{"n_head": 4, "d_mlp": 1024, "norm": "layernorm", "positions": "rope", "bias": "none", "tie_embeddings": true, "optimizer": "muon", "lr": 0.00517, "warmup_steps": 33, "final_lr_fraction": 0.05, "batch_tokens": 16384, "seq_len": 768, "doc_mask": true, "train_tokens": 187800000, "steps": 11463}
MLP neurons of a small language model. Each row is named by its layer, matrix (up: input weights) and neuron, and shows model dimensions 0-95. Each number is 500 + 25 x the weight over its row's rms, rounded and kept within 0 to 999. Numbers have three digits each.
After each neuron's rows, "fires on" lists the tokens most often at its 100 highest values on Wikipedia text that the model never trained on. A number after a token or word is its count.

L5.up542:492509466538489519460496512456493526469544448454496516517500486512488480467486526505478483506494476493479462508509533506529473484533491498551489506479483451481457504499492465529496492515469484488522508497475498484532484477480469501494476484515477513553488503543502501557473511519498548526
fires on: "na" 22, "s" 16, "n" 6, "." 6, "d" 5, "a" 5

L2.up361:495492493487460505511551508525466488514511496485498493520494456549478501542473505470493519505523456551487476497455506475474510501516511557539487486474518502506485530463480570507488496478487527542480507471522529469516503498517517514483514513545478507510505519501528486505548513488482498473
fires on: "s" 31, "." 23, "-" 7, "w" 4

L5.up217:513539496497516522490470450484510514529484489483505488462432462540481512471500510467498500495510487522468532535460500459542494490514539494530515508510496515527514469473452477485499532500505540447470493491468546531514485491509507525463497515486490486481491475493526475547528492516485499566
fires on: "-" 100

L5.up7:470552516492505525491495504462502511528495541512517483472525482499488509533471528511508510468529502482488466509499500475525495480464462504467491531494456507500481523535479517509506529485583459467486525514497501491516471500446469542535480494498536492501528484475522526492493522491539509461
fires on: " and" 46, "," 10, " &" 8, "s" 6, " |" 6, "re" 5

L2.up171:498511535554495432486502510485497492491505487524550474498501485496520491537513517482526526513514467525486454506500494519506476509477477499511531489467482528481551427500531527498508468522480501556505496489498513449518469503496461518520526508514493489495486513509508545492521496459514461532
fires on: " " 44, "tern" 8, "ed" 7, "ich" 5, "ran" 4

L2.up933:464465479543462493464484503525525501525462544503488480486472501574459502507478488436499518549496517493523502491466469505531457490561456511484542498523523528538483514492486510512483497467501491474520455550502540463479512483456490525524497535510516506518465525505545518503536482498539515482
fires on: "s" 23, "th" 12, "ra" 10, "g" 6, "ru" 5, "ol" 4

L2.up820:520448506526465491531528506471467515486532511486522496496459517513467541483497496488473500477496523525508483447461504548488505502498509483495516500543538558487512501496517492487483509511536486452495493518487485517515490557474444494516494514498502497482517501463469517510509490532494493478
fires on: ":" 41, "in" 10, "." 9, "st" 6, "\n" 5

L5.up353:516478503528482518513524505473481471523502453514445504532497503507487473528546476500479484507486532522497540486546554488530518491489490506488521447514470515506491467487490488520455547498509494507488468497553525521519492490509504485523552499541474492491454481503501483505493465524478560478
fires on: "s" 38, "0" 17, "es" 5, "a" 4

L2.up698:549543510546507505503459484488458516435525481519511514515500478492472463539465494495535468471531516500508510487461508475490481479519509529463504491526519465487504478547461507506553495461502526536483476489485556507507499490495508528488531506503536491527493533525491517504434489484492466528
fires on: "E" 21, " C" 11, "W" 7, "'" 6, "s" 6, "ill" 5

L5.up292:529507473505470520519472522443508523508462513448511523452502478520495435548458532472518495470498512509455530491502519495447518493478489494501446504533536495474500513519508509490474501475512497448513477512503542486516514501526566482501477509488499480499526475499572491490507526541524498498
fires on: "." 22, "s" 13, "ly" 9, "x" 7, " the" 7, " It" 6

L2.up363:489484456491506489482475489517484478527489466504520496465517458521484479521502507504480495519502494492443433480496493514475489516443527480505548506455512503488475527498444517521518502515479509487486498518513416522509493537499504462472558493539490494509469446459437511507501481473514530451
fires on: "L" 13, "H" 10, "R" 9, "T" 7, "W" 6, "S" 6

L2.up838:500540469503521472515475505483489484503515522570508533520479460485458516507521488488518524510487524525489486522482505476501448511492481479506514509485501487521498489554552504506464498471479478504492524464530509514490511468484478463438500508457532446512504530511538518494525519491546495487
fires on: "e" 18, "d" 17, "es" 12, " D" 6, " is" 5

L2.up1008:474477500529507470473511516522498564504495524495473504521480504476534499530532494500471490470501494485442513537508507491538485476528502533494541472474466514468507476516502527502512508505482563543540480485487549477494441496489509447494524503510494517505475521499539499498563502500487526530
fires on: "-" 67, " " 16, " Har" 7

L5.up179:534535553531549494526498476490500511467518489500489485489464470493564470517521486477478576460494473523462477468480488470494446503517479527461527530509463510462537555504483524533498470465511532480500527505480539534510503476489534508491499524486477469479484461506444527491533531495514494453
fires on: " at" 30, " to" 10, "|" 9, " on" 6, " San" 6

L5.up613:485480525524499512517453528524502464511510456515545495530512486543464490532508517509485516506466470500487536527482490516492504507485522530506479549539438460456501473455467539500498451509474498468523502505474513500447519484537500473516526501504493504488515501529541472536490457503501517510
fires on: " |" 25, "|" 25, " of" 18, "-" 5, " and" 4, "&" 4

L5.up68:543495473513483513519449482498515518504477497542494475490529518476517540462428532499508494521513505440513509506458476497492458496501461541492507502512453518549524453502513482523497517471484467553482535478486543528527507483491514478495476501512501469488459482535504469445480458485491501543
fires on: "ing" 17, " Dur" 16, "er" 7, " of" 6, "é" 4, "s" 4

L5.up95:511525515540477539510500489529552481493495467521523479504560493533508520473495476496500540534500464495483502527514489506511508503518521514499533493463488473499498474518544530500498463469505512471467510464534528510509523499517504518519479497525479449490444515482427509487474478513489494520
fires on: "1" 26, " |" 24, ":" 6, "6" 4, "|" 4

L2.up429:477518504530479502455481572491494488475491524474503407488489488528489529508493476465482495493565463531532480509502549522524513478524530500515472466560480494517484557471521514509496499504519496489487500510527507473501447508456478527501509518481527529506509484505554511505523499520505504474
fires on: "s" 63, ")" 13, "}" 5

L5.up923:470536450513540514492476468566513502511509534461559523471513532503496506514479530507514517554483473524515510512460487477491490491490503532529501495508492505524486476508509504482537464496466514481525469502487469471499504512529486517508521480472507517523550518519463500515488532478482489515
fires on: "1" 20, " did" 18, " that" 11, " " 8, "'" 4, "la" 4

L5.up162:525525447538521526526496494495482481527490544467575487489493518519509525528539487504506506488499550514507536524521500517471483532509500491494461530576501478499490521486485491486503506501465500475523484504463506517496475500520493532498470477513497540492531507521483527523550480492512472500
fires on: " of" 21, "0" 18, "3" 9, "8" 8, "9" 5

L2.up476:503492474471464501423496455491503545501510494523498519514490509507533529518535476502545479504550473488443531511512501501464540507490517533494496518540519493491519502514507510478504514480486542462497491520469512524517455483517525510497540515464463560514519465474523451491509480518482510504
fires on: "-" 66, " =" 9, "nov" 4

L2.up110:462486496561519500525491525448498505523519485523538496556490502469489490495511529519486545471526467495488524475530486503516523526501526513496512498514470513481506476522498475504502481517517487479534447481538479481511504551520498474480462482508492527519471465497485488512543515498506467467
fires on: " as" 35, " to" 14, " in" 12, " by" 4

L5.up493:515491488510492487509489485499536471502486486539470507545531524472508521491521494513476500467504504452453515499524450513520469513466477464512479568488514501503513517511490509486468520509481492485519494477530498533540509503494478418534454487517496467481543448485508452497508477521478555505
fires on: "t" 13, " /" 13, "i" 10, "ti" 8, " Mari" 7, "k" 5

L2.up847:523503474435478494507501496452511516516515518536506490505517504483463537488498491532514509484531454496519475534533519497507535506498438499505468506505511503494522468499472516520489516483561527484494501450493481508472455488515508544488477467464484518520500493497474501511450521492507492497
fires on: " |" 27, "," 25, ")," 16, ":" 13, ");" 7

L5.up850:498516515510505514484511484500517505521522484494491463439541478533471533532470488527470522480513455551517557500500480545512500465493550516481512494523507490488531535470474512530498489503555482473523525493484495520482510472527481527495458528522512463498494515528509503492470476532486514485
fires on: "s" 37, "1" 25, "'" 6, " Republic" 4, "," 4, " Force" 4

L5.up934:529506507490478504523506527466512491509492443496549509508508483473441505465490484535501452521505541499505500434507501521471500518490514489525471504492488494501521520494555480478485488499512484493512528501468505512525499484466514490571515541479516530516483475496520451511495532463476516538
fires on: "ly" 29, " very" 11, "est" 5, " completely" 4, " more" 4

L5.up127:510496469473489508512479519523527506528496493450480464459534468516477503472474489490546536491551434523476501461484506520479524494529542478466508519530479542484496531509489515551499487450464473504462505451471453517493526499540500519485523517497460490503518518496529534498504507516498511537
fires on: "9" 15, "ir" 9, "8" 9, "im" 7, "ud" 5, "om" 5

L2.up643:539565480487467462510543507496499492537483485489500476489511492489539482475468476489496461495536486489479508532470489533526463470525493560522497488546489481462477510474487515545493490484509451479524517474496529510557484485474494532502505486515515491510470494515547499486525523513460478490
fires on: "s" 25, "Lyric" 8, "ić" 6, " Team" 6, " qualifying" 5, "iti" 5

L5.up855:532498468546473516505495483465462508500559458543496496518448520509510471497514507509495515467537500522455499488491483496451507577487483476510555507479520516531498487525501470511471505509464499475498530460530476499489528470487478535529491503457510506524489520495492510475538488448500502516
fires on: " in" 38, " of" 19, "ch" 6, ":" 6, "s" 5

L5.up966:542503447492514517500525505506484498506519509501517515440474477482492507503509540506536518515502443532522531493552512457488471509536492475514517510476523514535490506492468509512457533484494544465491474502493503498514506509489475523514492493448469481483509527461517517469508459524534457526
fires on: "-" 40, " He" 21, " under" 10, " Ha" 8, "–" 7

L2.up277:470526509480486471501535548508492520468477520491504519486501534520475485554493494510477527493494491506521483558487489536489505515536466526522464459523518501510510468489493506498518516468542545510480551508532500500504474506475518462475501491502488454433461487507466491481489533484541544502
fires on: "s" 45, "-" 9, "ar" 7, " support" 6, "er" 6, " join" 5

L2.up258:537490497517530483457476499483497466466496459486515424497486504496531492518445507540486532496455528485509510507489523507524531510466491450474480481482519454515465517484428516492529525493525524505477504510489518485506466512503496504484547486517534485511518493522496497530503447502528519533
fires on: "2" 27, "3" 19, "1" 11, "ho" 7, " Ho" 7, "0" 7

L5.up21:462505517543491506532516477470508473498483525486519491535433517463497489529524488514516482499481468453495507512510508488478502473489519490468450534495532528528509519510496509510533492530460496506516467514554471503488496460476476503439494500516473494509492548484496494529469558503493515480
fires on: "1" 17, "," 16, "4" 7, "3" 5, "'" 4, "W" 4

L2.up723:497495513487484518507505504498513482483469520517509488534485523476516489543464505476501509496485494460498469512449501504480512546518420518495518522536502493480528507527487519510518505462462463490460503567536497526496473522479483540488508500470471542499431467468515482514524502485521520523
fires on: "on" 26, "or" 12, "ur" 9, "ron" 8, "ill" 6, "ri" 6

L2.up92:476494500475429459484494509521502488512538482548559515479502526549487483506515552510509516506474504538497495467511508512520458478494514526483507540502475491543507468498475523508459478466492474499500438516507490508487528537476511525532497535493513508474480479501548468486489500479520490517
fires on: "'" 18, "." 13, "el" 11, "-" 9, "&" 7

L5.up925:488448521498504501513492504532455512455526567498526498490500519483511492516475525506496506484504486515482503452544457517513479471535487476489536485500488492476534478483500485533501543483498477503496507511470527499521479508491496474480444508507519490468499495479492449466502451513481448503
fires on: " " 33, "|" 16, ":" 14, "\n" 14, " |" 10, "." 4

L2.up908:522542479473489488494509507469497528487536467551501465520480501518506455533489472554467541487544498507499486501490469537498492507475521477499543499550504528508440509504484475536451486489534522516511530504486512487512527510476471480488531495439481491501531525498495466488432485531529466521
fires on: "," 28, " he" 14, "a" 10, " research" 9, " saying" 4, " legend" 4

L2.up756:457498452474539513509458504516496477494474506501552517475494541502467488512467438505510527528524564516520513496479500509534478454457476495481504465516506486446486476496510469509486472470498509504534516480492543516485496516444469491513515480512516501491513495513486500521472498516460480493
fires on: "s" 56, "ed" 11, " there" 4

L5.up797:512528485471515530462491522512524525497534511475499510497517489495560505477530489500475567493494475477482549484498480505459493526492474515490497473462566498468465546521525485514481469501523488492463482469458474503491495497480532458504469509486536559473498465523462480484495525554516469505
fires on: "t" 23, "2" 15, "1" 11, "." 11, "le" 6, "'" 6

L2.up846:499531463504524465502550556501486512558450475498485488494531485497509473510529528479485480497505507518481556485502505515495503527520480511500512481531517515513506466508501524523473533515506502493483491505485492485468495492528552463502467486535474520516509475552502477535532506521519518504
fires on: "s" 33, "es" 11, "ep" 10, "e" 7, "er" 5

L5.up381:539471501504471494478477502531494460499503511512478498460482550521504517486480549499499509508501459545495507541505513552474487468505505488564474496512522519487505489492505487484492570457490504481514524473536499515508493520513528522528531529491474489498518471488471468510509539508512504509
fires on: "-" 69, " (" 24

L2.up8:543473479482489495529555502476494500473475477508445489458479490559494452528525483548436488485480522532510463509498518550493508534470453535472477476529525484472522495523469498460513508488480541514501513523528544499498555535512528496494503517497453544544532508486489518482535517510491468528
fires on: "." 35, ";" 11, "s" 11, " |" 10, " (" 6, ")" 4

L2.up1012:502469535510505478456508516494528493534513530485537503516480519541538483507507470493512488507439486517452541491528489472451508549498470531480522491499512496500524527445463482514490471524500476513504517499475506458536516501493507503514518526510522520506451469525525495455506523470471526482
fires on: "e" 24, " of" 24, "ll" 9, "eti" 6, " to" 6

L5.up458:545540535519469508487532494506451509510522479478528452499468509465507498510495489511477480470517475475462531439512502473478511496516536486525507500514512464499483479462499469509512545470532507523487509492498483513537477463491466498502527473489500499568461473499472498534504463513498515511
fires on: "B" 39, " St" 8, "3" 7, "2" 6, " C" 4

L5.up395:523509513493498494490473504544496475516486528477537456523530523490500506512465554473523519502489516498520502482513521517463547512512504515463508485515531443552543478489482495499507484402515493520496483513526510480525479470520495505512487479500534510462508516505480493471499514549499494520
fires on: " of" 28, "-" 16, "im" 11, "st" 8, "ap" 5, " all" 4

L2.up376:491452504526553489479505490518491539474502485486465509518494522505530471485490515510511465476492485505463514547485536472515519505503486520517468499508497520487485511516504481485495508490534479513551521474442528503551514516478497470532543541504485531467523504480503498449517516477509542488
fires on: " " 47, "n" 18, " C" 6, "ǎ" 4

L2.up234:493502470503501522477543478479460490524570490513465565465514509491476500509508498538513484503505507540508485479502480536450497503478511526552511527516567472532511510479493469507475502500480509478497462504472477507514522513479518511525519451530511494477486517525520469461511449512485514493
fires on: "'" 18, " Jose" 12, ":" 9, " life" 8, "u" 6, " birth" 6

L2.up811:523512530536512508470445468453481455486526453525494510521461518448521499500477482525473476476507487516477442530535473540528488504501512488469528480490499510493519507502485464477492524538544519472479459496539481481469467516493501476467517516526500471509533504493494487519530482505538519522
fires on: " of" 36, "ine" 6, "bi" 4, " in" 4, " to" 4

L2.up990:479483460508517513521506501473465481498489533512501513503502537505487470490509522515499534506482513494477505517495528492485486500494502538483538492503494502498535450495503482522488509492503545476474504501501514466501538497535499452471470506481529493509538524512494541451519486483478529461
fires on: "e" 34, "s" 21, "a" 15, "K" 6, "es" 6, "k" 5

L5.up585:555512512470489522520504524543557488508486472517487480526570466513478507503536450471495509473482499443489507508492492524462535509516455475477444482523529489507472528489466480503493495477513554499542495514500481531446508466509464447507514538529495477493509514470453483485496470510483521522
fires on: "\n" 43, "S" 17, "|" 9, " Su" 6, "i" 4, "ff" 4

L2.up677:518507488532511520488463505559470504501475487505553479554550483493499521488473489487504466492520536484538491497508515483468465492475531529510502477452542496518511536486510471527515530553487513523517492479502536480526540471514495510509484521505500474517453526474485471466509493471509492498
fires on: " of" 29, "ur" 10, "a" 9, "ome" 6, "au" 5, "ed" 4

L2.up303:510514513548499548516503556502497488472445547493511474482460506455508563502494537482494464499523502514500519541466533517484531525434500508516494497494529493505495494491474486478482505525482512462510460485543524474500425492457488501511484537505500544444460490514528475428484506513486526507
fires on: "er" 24, ")" 21, "s" 10, "ist" 8, "]" 5, "ed" 5

L5.up361:493523467510516488503477509505501477482495514498490447490492536491489502479460504509496523536532509522514457508490531515534505565482515479480521485552473494540510547483487499498498540527495528499505451509479551530491520508442533531505529494503493528511494495553527539479486516474489492478
fires on: "s" 46, "y" 8, "os" 4

L5.up63:504529519519513476528459475487519509506477520501494508496520538516500512503513482444527538490497453522523500476522477478456471504490470472522525508512532464514506498496470501495507467474494467490527489487532426460505508493505495486488502528461538503480481531508542487531472510509491472516
fires on: " of" 48, "s" 5, "k" 5, "mit" 4

L2.up914:502522479534486496498520506523526557500492508485500474471470552458501436509531474526531480489502472481487516504491539497523512507473517463469512532503534503467515450549464502499474492485469483518503525485499505504514525502523479537511486519524523521500510512495500493484500458483486480543
fires on: "s" 38, "ic" 16, "ature" 7

L2.up397:487504500514465468521523516511510508526484527523495490498454471460511486529517527501510506481475495529503500478512488503476514494496502551469518487517489502506535495492485518489503496483452465468512495498494527517499496494489477516505523480499498496451478491507510430446461548528440486515
fires on: "-" 24, "o" 9, "us" 7, "la" 4, "===" 4, "as" 4

L2.up562:521529526482507530571462460491506469458490501461525507500511463476507457540496530518510504502501524512502493527502505518516478481497474520480523495541493520494482480484517477462533479486476524503462515511500456488467494518464519522499516483544506491458493533517527474532488545491480504505
fires on: "s" 18, "es" 10, "y" 7, " there" 6, " than" 5, "ts" 5

L5.up981:542534479484468466510488519530470492504514508514500512478507481482483482539474513564490499527541480526509513524479487511500504505508513528478488495551493519493481514513490515511496517499504507491468508481507504534494485467548461511467478494501507492514491489522540521498521487540507499438
fires on: "s" 52, "," 11, "e" 6, "ge" 4, ")" 4, "de" 4

L2.up235:534477474495482490469466493542502572492507484521516454521512515478489474499464529502446508498499495500501517477508506502491511530497550528505538511500501487524516491524503463528493493500504482468488537489478505547508513484490526469472539517494455516489503524479498460487466481477475540522
fires on: "-" 36, "E" 9, "e" 5, "u" 5, "S" 5

L2.up70:508516481542509421532493450545510501456518503513522518543528471518471477522510443529486514471513534515551495519481496471482463459538527503504497520480472520488496466499475530506497472483508496506517515481498481481476527490501519515545478462510494515488472542506512441475475491506516490499
fires on: " to" 21, " some" 11, "r" 11, "t" 9, "tra" 8, "tro" 6

L5.up402:466467487509524478519504441517537469555488471542503486484515489496537520482451536531500539501483493471473519478472502500561479496401498544550491493488474516468477486478519506474491516528481499498496492504469498525505478468475516484487454493496551473535495519520486520440503503468500521489
fires on: "ing" 18, " of" 15, "r" 9, "l" 8, "al" 5

L5.up323:525512496486454516452512528459468514467504506480535528549504470451534512500479483520519551496534496511528510486490517525545442468486532485528489497480514535464493513525502497465476467459482474487501463491454456493503519478513501467498465507489498527505462461511475546493471487465477508530
fires on: "'" 22, " but" 14, "." 12, "d" 6, "ve" 4

L2.up104:511486495500501496474506496518420499488500479522530554466550490503478523466494495494496560544517487497561500534453479473479440492537506500496488487550476476487485483514533505517496491466480502512510530520448462490551509482489528504478462492487528496494510492494516522446468501503539470485
fires on: "." 37, "'" 7, "es" 6, " to" 5, ":" 5, " To" 4

L2.up842:455517478457472468446494504495540524504506509486530524489531515505486478544515512480559543552455490540490540469481505534488508476464488523526515467493515504469465511502509544506500485527528508554499510475540475483479509523518491512490493533502479462483495493448496506506461511552517514524
fires on: "-" 13, "'" 13, " World" 9, " in" 9, " Hot" 6

L5.up119:478512533534501508574524516451506488477501476492543456497524507474487498513509528516500502519519497536487507545545491507519479498502493478524537489479530466515515531458515491542477511500575515547427491500493491520497471523479498499506503481484519518518484502491476482493459480525522487498
fires on: " state" 22, " States" 18, "." 14, " Republican" 4

L2.up837:506522475492511532479486466480512518518518484496498556522476524495529505480527479515485463479487485508526495524504512474475490489471486531493483550482457524493534515508519505496524527507497490452516502496506518512478455549504512492475503508487470486463487515468507518464497486476498499513
fires on: "\n" 33, "_{" 9, "t" 7, "ton" 6, " (" 5

L2.up832:483494478493505481541515517518512514514496508473462522513467494490526482511503508481456509477476466516486506518525475505546548509509486501495450516499463501512491453493536505482507519488509506439501478452489540507510458510487496508539519544501478499503460488477498518461528504472497491497
fires on: "\n" 64, "est" 5, " |" 5, "_{" 4, "CC" 4

L5.up647:496520500494490495461545511518494516510516455521517484475441486473554540493489532499512536505491497504520485482517477509486512456513507482525536536566502468518523472499508484527473506473461509481508484516457508477474438543522523514490517496514506480483509495486516549417476535460470501506
fires on: "s" 35, "as" 13, " as" 11, "is" 10, "os" 9, "us" 5

L5.up1015:508524526489498494495519488481460490532509482527508505490503503461538516475454479465459526496461490480501532474517442515505447523492523518514537508481472535494510509526490473519492510475491483516529470508484509508491480528484513497492492483530490482485510517512483511473506561517520501476
fires on: "-" 44, " |" 15, "Admiral" 6, "er" 5, "ist" 4, " GER" 4

L2.up271:527467494493479477456482507523512486511516500517499514498518562508503480546525483487495521460467495502530531461510497509470492529499467527551491524524483479508500514480453532483461472478492508507526477481489506512493490511540500495514499526512515481457527507488466465524446518504509496470
fires on: " /" 27, "k" 18, "n" 16, "\n" 9, "t" 7, "h" 6

L2.up83:525556453527528469489521500563550469517551492509496538490556487520488517536525506470486467499505506504483510486530533495434500505450522465539490482502476477491488527479468482467497477507517533492501483505496449480488475509534519506490526506513506493517479476509519502472520488490464460521
fires on: "j" 18, "z" 16, "s" 12, "n" 8, "k" 8, "l" 6

L2.up460:539520500515487440499536481461469470504492499545477491534523523504532506500476533479491507500497474504523510546502506513485484535466527549503508516512533535518426490489492513518529487468533494499514515476498521484515535503499473518490505518553504476487488528487486528484471500535525476499
fires on: "," 77

L2.up680:491512457482506533510506538475548494508531539512479486497514530518533448511498481481497522510474520501529486524511487494499522503515457528497481490484515479476522468490478483503492544464519493507474494486534469521503499489487554546519521500502517494503508521489513491505501498538460527526
fires on: "\n" 54, "ang" 19, "ng" 6, "i" 5, "ung" 4

L2.up150:484520489492528538497481515464497487468517507447491523520519514468495532498509460489480530506505433534504500520500509543512537501509519483524479539511506508505534451534500492495469521455493473454486497529548525504523484520496524501501503482508475539492516521505537483522454493506471488512
fires on: "\n" 53, " medalist" 11, "'" 7, "\"" 6, "{" 4

L2.up17:460500458478470534478472524506491547506524485474506500532484505496537485528488487507492486516518520536476487494444464481574480533455509506486530546487502486493471502526520483503540533485513525497475549476482484515484468513503470513504478484498492498463501497490512526470500533501511513509
fires on: "s" 22, "f" 10, "th" 9, "side" 6, "ol" 5, "bi" 5

L2.up501:499505503537499480487561461497473454521477470540472494533540497450486505503504484475520500518495495528492468472509520498508493490454528513502504517492509553506508518538443497489481474460519507497512494523516512484520511518494496534486478545518506505488514451482497507506483521483517503466
fires on: "'" 51, "\"" 26, " result" 6

L2.up299:514522521484471540499561489522492461500480497473557480483518474528469505493462506517469523474482460512491518487477502475494486481496560500473510443525539542520514489507455511489525487466475537503451481470508489476516472524495470476452497482549498475480477467465476498502496503545521469518
fires on: "'" 47, "-" 15, "1" 8, "c" 7, "ist" 7, "’" 4

L2.up68:480496500524475504511555512510508507476508503523515484524487566479494431520486512479455498527498494490511491474474501505538474489491526528513472532522515514486505474527527465518498508472504491520469502513490514474507509551495531493517502476558476460467517493487493506439481505534489480500
fires on: "s" 23, "-" 9, "fer" 6, "qui" 6, "f" 4, "ple" 4

L5.up396:491501459513504487474538473507499488568539528488528469505505509510485477500487470504473504480497478487524510489467528482526517500463486514523519553458540518509531515503511536519490536501506463502490470455448514490499525482554472510470501506507508499488521499492510485497500487546506463474
fires on: "s" 21, "ing" 16, "d" 7, "L" 6, "ed" 5, " of" 4

L2.up509:510433525484558497523474509498513498478526537515491534500479548491466468483511513485530527471450509499440520542461528541486522507496481488544489514526517487482523500504511533494524501486438507473540506526544489494499471518455473481501567493469482489465520513517489496515459505517526436519
fires on: "(" 33, " (" 31, "{" 11, "-" 11, " of" 4

L2.up15:545477511487508515500516478529472500470521500523495496485526479408486474487522498466511520448520485505480502492466489489523491498495507512526531488489496514504530481497468487474476430460437512501480499496508519486520513470519508492459511509496531505442511562461491465515469500526524511463
fires on: "-" 72, " Jr" 6, "'" 4

L2.up1011:543468477493519517508497490527504498516476521502551443515458506435522550485474469467457472532483493486504546542519462502501478499495532516536501523467472508457517498478513506476516524505466493521530446455491471504477536483523520456498517526541506493523531486492472504502470519488500489492
fires on: "i" 45, "or" 12, "a" 10, "ed" 6

L5.up34:510499516495491495463466539477492511514463492516510497476471534489512503521526529521471525501484511529474499481545472514452477528479486500504462509449499503491430520513512458463529496443481509497467488515510532519534540511483519464538540504463502488490489524442520467502498483435518516499
fires on: " so" 14, " dis" 10, " very" 7, "ly" 7, " went" 6, " \"" 6

L2.up453:527509485512487532514480517467485484490498474505462499493538538522481518492492453500538483527442484516451519472481538467450456479470524507500512485486553489541482479521488507494484511497530478510537474487503501502563533486507516510538510530462532518481505547504467534461517510525482492461
fires on: " of" 32, "e" 20, "s" 12, "k" 9

L2.up626:484486471495499502505492486472504551508505531505511488539527507464479485575505482493493525459531480507474446493520498479469501504452508528489526488493528537480451503481527492518509515514486474491522522511531465495510467503475520480526495501465524492486522492511491490492478525506513488545
fires on: "." 25, "gu" 7, "'" 6, "th" 5, "qu" 5, "gg" 5

L2.up154:522514432542514519524524508504513432481543501511514515480503543471522490475509490496466524478527519474525514518486473472533490557519443545549481517512503487481486471508501436506486534520509495474516526509480504487498471488549496480497544473518483507502458531520514543497506473493465486509
fires on: "0" 22, "er" 14, "man" 13, "r" 10, "on" 7, " of" 7

L2.up646:554488516505497501513500486516530530491516519483545512497502487506582496459521492481514514466477511521518497456489528525524537484484485493471477477451511453487467513545479545474478490456536509514486504472497542470503533470499530544480489474493507470509462478518464554520520520462452496503
fires on: " |" 38, "1" 14, "d" 10, "8" 9, "2" 8

L5.up234:493464513546533519513510503480477498502475452497544518494479480484557490470519498502464499474499498524471462533492480504506471522485448522497508506522477518458473497490487525462488534454457481482503515543500521480486455483505476515523504492486511505484462507473499541474523519524517522509
fires on: " to" 19, " of" 18, " –" 11, " |" 10, "s" 7, " on" 7

L2.up138:543498497513517483490517534497496510474503530468483535520480504503497466493492472496516514510453459473467494525494475534481490508483527519474523491547489514523519488495524511486511478477448489545502520539493485479454447474529527494509477486451471489503506517543520492487507529525469506520
fires on: " " 54, "-" 8, "ma" 5, "town" 4

L2.up72:494500504486509530528493482493494520470505423496502515499456487530506482483504520494500538503531511509498526514493511463464477481518507489478547471537495503507487481454490471497506486512534472500514522476518508521498512515525487533469494485494479476499508488505503489497529463520478473564
fires on: "–" 24, "ly" 12, "ta" 8, "ia" 6, "do" 5, "a" 5

L5.up186:479504530478470520495469495524512495476477523510531489456503530480524484493476521480471502518464498542515552499466540500528468502485531484501479506440505514473480493562433513507494488481490526471514481482487496497517516523531491503511545501500524481476477513489569491520501475462541513504
fires on: "-" 28, " (" 17, "/" 7, "s" 5

L2.up343:494460477542457494462529493500477482484517495520497503473490473541516482516458485508526516461481567493556524452510516545528483534468497578534507515498528509487499541460496487534502509516491512525527494503484473472500509518514477518522498487523495515505460503510489499505492501505476503538
fires on: "y" 16, "er" 10, "r" 10, "ar" 8, "ist" 7, "ir" 6

L2.up226:476521497505502479494510516503445472485519465501484472461496476507549511528501531486522480457469479514477501454519498458483522475505453474548495518507439466490533512466475499464531490445502488499513480539558444480495538545533523512499522480510534551489498523465510477469457484495507527507
fires on: "." 34, "-" 7, "ish" 7, "on" 7, "rank" 6, "im" 5

L5.up596:484493484519488493479493480461500521482509514503509491488526479479511539482527473478505506493518506517476489504537525508502468527496477469475506493466522483493524547505517484502483514474477487510460481472458490495482499536499548564429504483508510499474480467485471530476488518550495505493
fires on: " |" 55, "," 18

L2.up672:504471523467499512483551563491487493555506507540498482566475515480516501445473501501453532499517510552526497510484504520509516504516524562496509468483534516449501523477516480501537549511502500538467497511493532506496458494513565494497483487479508462516482530513485478476534529510510544473
fires on: "-" 19, "an" 16, "o" 10, "er" 9

L2.up186:482485494494503527524520542508454452515494495519504492476481477497474511504498486529506521518495516505504485483490502477458518541528474507542499481481506517538523504476517484467480468433466472518487482483494495486473494553502520587515520508506490512485492501476507490551519507517494497491
fires on: "'" 27, "ich" 9, "n" 9, "u" 8, "ng" 8

L5.up689:497548495515481458499533512507514507524460508462492485497474501547541495467470504512468521520487497532520539463505515441487494533522510522527478496549480525501503462510485516515501464496492482475496486509544494490525491514482483470487506517521511457500511528509503448507511447501475468544
fires on: "s" 29, " of" 10, "er" 5, "p" 5, " two" 5